Weights of a small transformer language model.
Architecture: learned positions, biases, tied embeddings.
MLP neurons of a small language model. Each row is named by its layer, matrix (up: input weights) and neuron, and shows model dimensions 384-447. Each number is 128 + 32 x the weight over its row's rms, rounded and kept within 0 to 255.
After each neuron's rows, "fires after" lists the tokens most often just before its 100 highest values on Wikipedia text that the model never trained on.

L3.up61 [169 114 172  89 124 114  49 155 116 189  72 103 150 154 141 154 120 166 152 166 170 173 170  92 109 109  89 182 144  74 120 111 165 102 141 149 126 157 110 140  71 106 138 117 183 132 145  39  86  80 110 129 132 132 134 137  98 149  98  89 148 148 117 135]
fires after: "\n", "===", "|---|---|---|---|---|---|", "=="

L9.up38 [145 192 146  99 167 164  97 106 100  85  90 159 141 115 108 120 128  94 148 106 111 150  92 124 118 139 176 101 159 135 141 146 161 121 156 144  64 106 123 108 171 198 159 107 148 159 170 188 111 154 142 124 150 137  95  88 127 124 142 123 109 130 138 150]
fires after: "\n", " 6", "|", " 5"

L3.up1907 [105 136  76  92 118 184 104 133 126 139 111 112 123 213  90  91 137  91 123 114 178 129 134 116 122 146 139 117 146 127  57 139 145 123 133 109 127 117 175  94  88 122 168  95 152 116 124  79 104 130 118 149 124 114 158 121 170 141 140  99  72 204  86 120]
fires after: " |", ".0", ";", "5", "+0"

L3.up1634 [140 125 134 158 130 103 113 107  73 199 105 171 145 134 182 136 135  98 102 119 113  97 132 135  97 179 153 129 116 110 159  80 127 134 111 176 136 125 140 114  93 151 160 196 135  93 128  80 161 114 144 166 121 112 201 135 172 136 165 154 112 180 185 198]
fires after: "==", " ==", " ===", "==="

L3.up265 [172 148 132 131  87 121  97  98  90 170 112 122 135 105 148 148 132  88 117 156 109  95 139 127 124 119 124 152 168 153 174 112  98 119 115 168 184 111  71 145  99  99 100 145 155 114 155 109 132 146  91 102  80 131 158 114  75 152 147 136 158 141 141 116]
fires after: " in", " —", " ", " to", " from", " for"

L3.up1610 [ 91 119 100 165  51 142 139 140 130 155 125 141  97  83  55  83 165 126 166 107 112 145  98 170 209 104  81 128  89 127 150 100 128 156  89 108 154 141 141 127 119 145  62 145 130 120 152 134 139  86 152 110 156 102  95 122 126 216 159 125 155 148 177 137]
fires after: "\n", " \"", "-", "/"

L9.up480 [ 97 108 107 115 158  68 133  92 151 173 154 139 164 137 148 112 111 131 177 162 104 170 126  99 126 108 156 188 200 201 101 162 156 137 159 112 149 162 148 120  54  83 145 167 166 133 162 133 133  59  89 121 127 115 137  87 124 119 110  88 130 226  99 176]
fires after: "\n", " ===", "==="

L9.up381 [165  73  87 162 112 220 130 104 128 179 170 115 128 131  99 121 146 117 114 107 134  79 158 151 116 145  77 106  79 103 144 124  88 125  99 159 135 192 105 139 135 123 178 104 122 145 119 169 131 142 114 175 116  91 105 130 147 129 106 187 192 125 141 172]
fires after: "\n", "|"

L3.up1918 [114 127 166 112 148 139 137  94 197  51 172 104 141  95  92 127 147 139 132 134  81 121 171 141 177  63 154  96 161 141  93 134 121 151 140  70 145 141  99 107 134  60 147 153 132  74 141 100 165 149 112 143 123 179 179 106 123 157  95 136 135 131 145 127]
fires after: " =", "\n", " a", " is"

L9.up1995 [136 170 104 204 195 130 120 123 114 144 105 133 111 117 191 188  57 130 105 157 145  57 167 167 151 105 166 121  99 167 115 122 108 152  94 171  99  93 116 119 122 126 151 117 126 115  98 154 148 150 144  97 131 121 145  95 104  60 133 133 115 118 151 195]
fires after: " |", "|---|---|---|---|---|", " a", "|---|---|---|---|", "|---|---|---|---|---|---|"

L9.up235 [119 173 115 142 137 135 141 117 147 219 101 158 125 101 121 151  97 120  92 135 159 122 147 162  70 137 173  43 143 122 144 113 139 117 151 121 150 162 102 137 144 130 124  91 127  91 157 142 103 122 104 109  96 168 156 160 104 116  98 177  51 119 148 173]
fires after: " |"

L3.up200 [ 94  22 177 117 169 160 114 184 175 107 103 182 106 110  97 134 152 138 112 125 128 147 166  97 126 167 142 104 115 191 137 140 121 130 145  45 110 116 139 137 127 114  67 174 140 116 121 126 232 180 147 169 157  94  93 196 110 127 137  85 112  93 152 125]
fires after: " D", " AT", "C", " MC", "S", "R"

L3.up2017 [117 135 181 108  51 189 116 114 123 175 134  74 146 142 170 154 132 126  98 136 108 126 101 193 138 155 171 136 128 107 124 121 150 148 135  83 202  90  45 123 116 132 152  93 178 114  72 114 135 149 117 144 126 166  87 153 136 187  82 110 150 124 147 113]
fires after: "\n", " (born", "-"

L3.up864 [122 118 137 107 125 203 111 190 137 134 133 158 155 161  90 180 122 132 103 147 115  80 137 118 114 171 167 177 109 126 112 162 118 116 141 131 111 113 120 227 124 126  98 102 118 137 121 145 149  99  75 124 137 160 142 115 153 122 106 139 146 144 104 123]
fires after: " |", " 1;", " 0", " 0;", " 1"

L3.up1519 [128 176 133 226 139 110 142 159 114 176  94  99 129 184 101 142 165 112 120 153  82 114 165 153 154 162  88  90 127  80 110 128 163 144 117 115 142  91  88  98 111  73 163 178 151 104  90  76  56 142 134 153 123 117 127 149 120 125  91  93 146 122 130 160]
fires after: " the", " reg", " positive", " The", "The", ";"

L9.up501 [129 177 145  95 184  94  67 125  79 150 126 133 147 151  76 112 114 104 121 118 106 187  76 103 125 140  89  99 105 122 141 149  82  91 111 151 150 128 141  89 100  80 151 167 130  89  85 136 128 152 146 132 117  93  92 178 133 151 103  78 148 114 145 161]
fires after: "\n", " as", " 5", " 8"

L3.up719 [118 126 152 135 150  67 106 146 137 114 176 153  86 142 145 183 145  90 159 156 129 157 164 147 163 131  74 125 147 198 150 147 161 181 141 156 149 155 123 141 112 106 144  88 173  84 173 114 157 137 104  91 106 107  98 158  87  96  93 125 114 151  83 133]
fires after: " the"

L9.up561 [144 144 129 136 105 148 172 111 155  52 101 113  65  94 164 103 117 115 169 104 218 131 150 154 146  37  96  56 104 121 134 130 124 110 170 141  97 107 188 131 134 131 119  49 169 162  96 175 150  52 133 145 157 171 149 128 152 127  94 141  55 127 143 116]
fires after: " |", "\n"

L3.up1988 [108 127 103  86 111 138 144 152 134 135 113 127 186 175 143 153  79 126  58 100 109 150  97 153 129 155 149 143 103 179  74 160 115 117 124 120  99 156 152 145 113 157 136  88 140 168 192  84 114 131  93  97  88  98  79  56 123 215 203 106 143 103 120 156]
fires after: "\n", "|", "===", "====", "-", " ==="

L3.up47 [101 185  92  96 161 159 104 162 118 109 148 164 189 141 163 145 148 125 119 128 139 115 131 155 162 184 128 152 103 117 217 198 100  75 109  93 115 172  93  57 151 114 109 163 103  79  83 195 138 153 149 190  91 115 126 167 125 125 180 137  94 100 140 128]
fires after: " |", " Candidate", "According", " Votes"

L9.up1528 [ 75 107 121 125 188 203 145 114 142 100 143 131 145 127  93 133  82 143 122 221  92 122 128  94 164 162  80 138 119  93  93 143  32 102  87 157 144 138 175 125  87 145  70 173 131 126 172 153 106 102 117 208 139  89 111 128  67 124 126 120 171 148 114 130]
fires after: " |", "|", "-"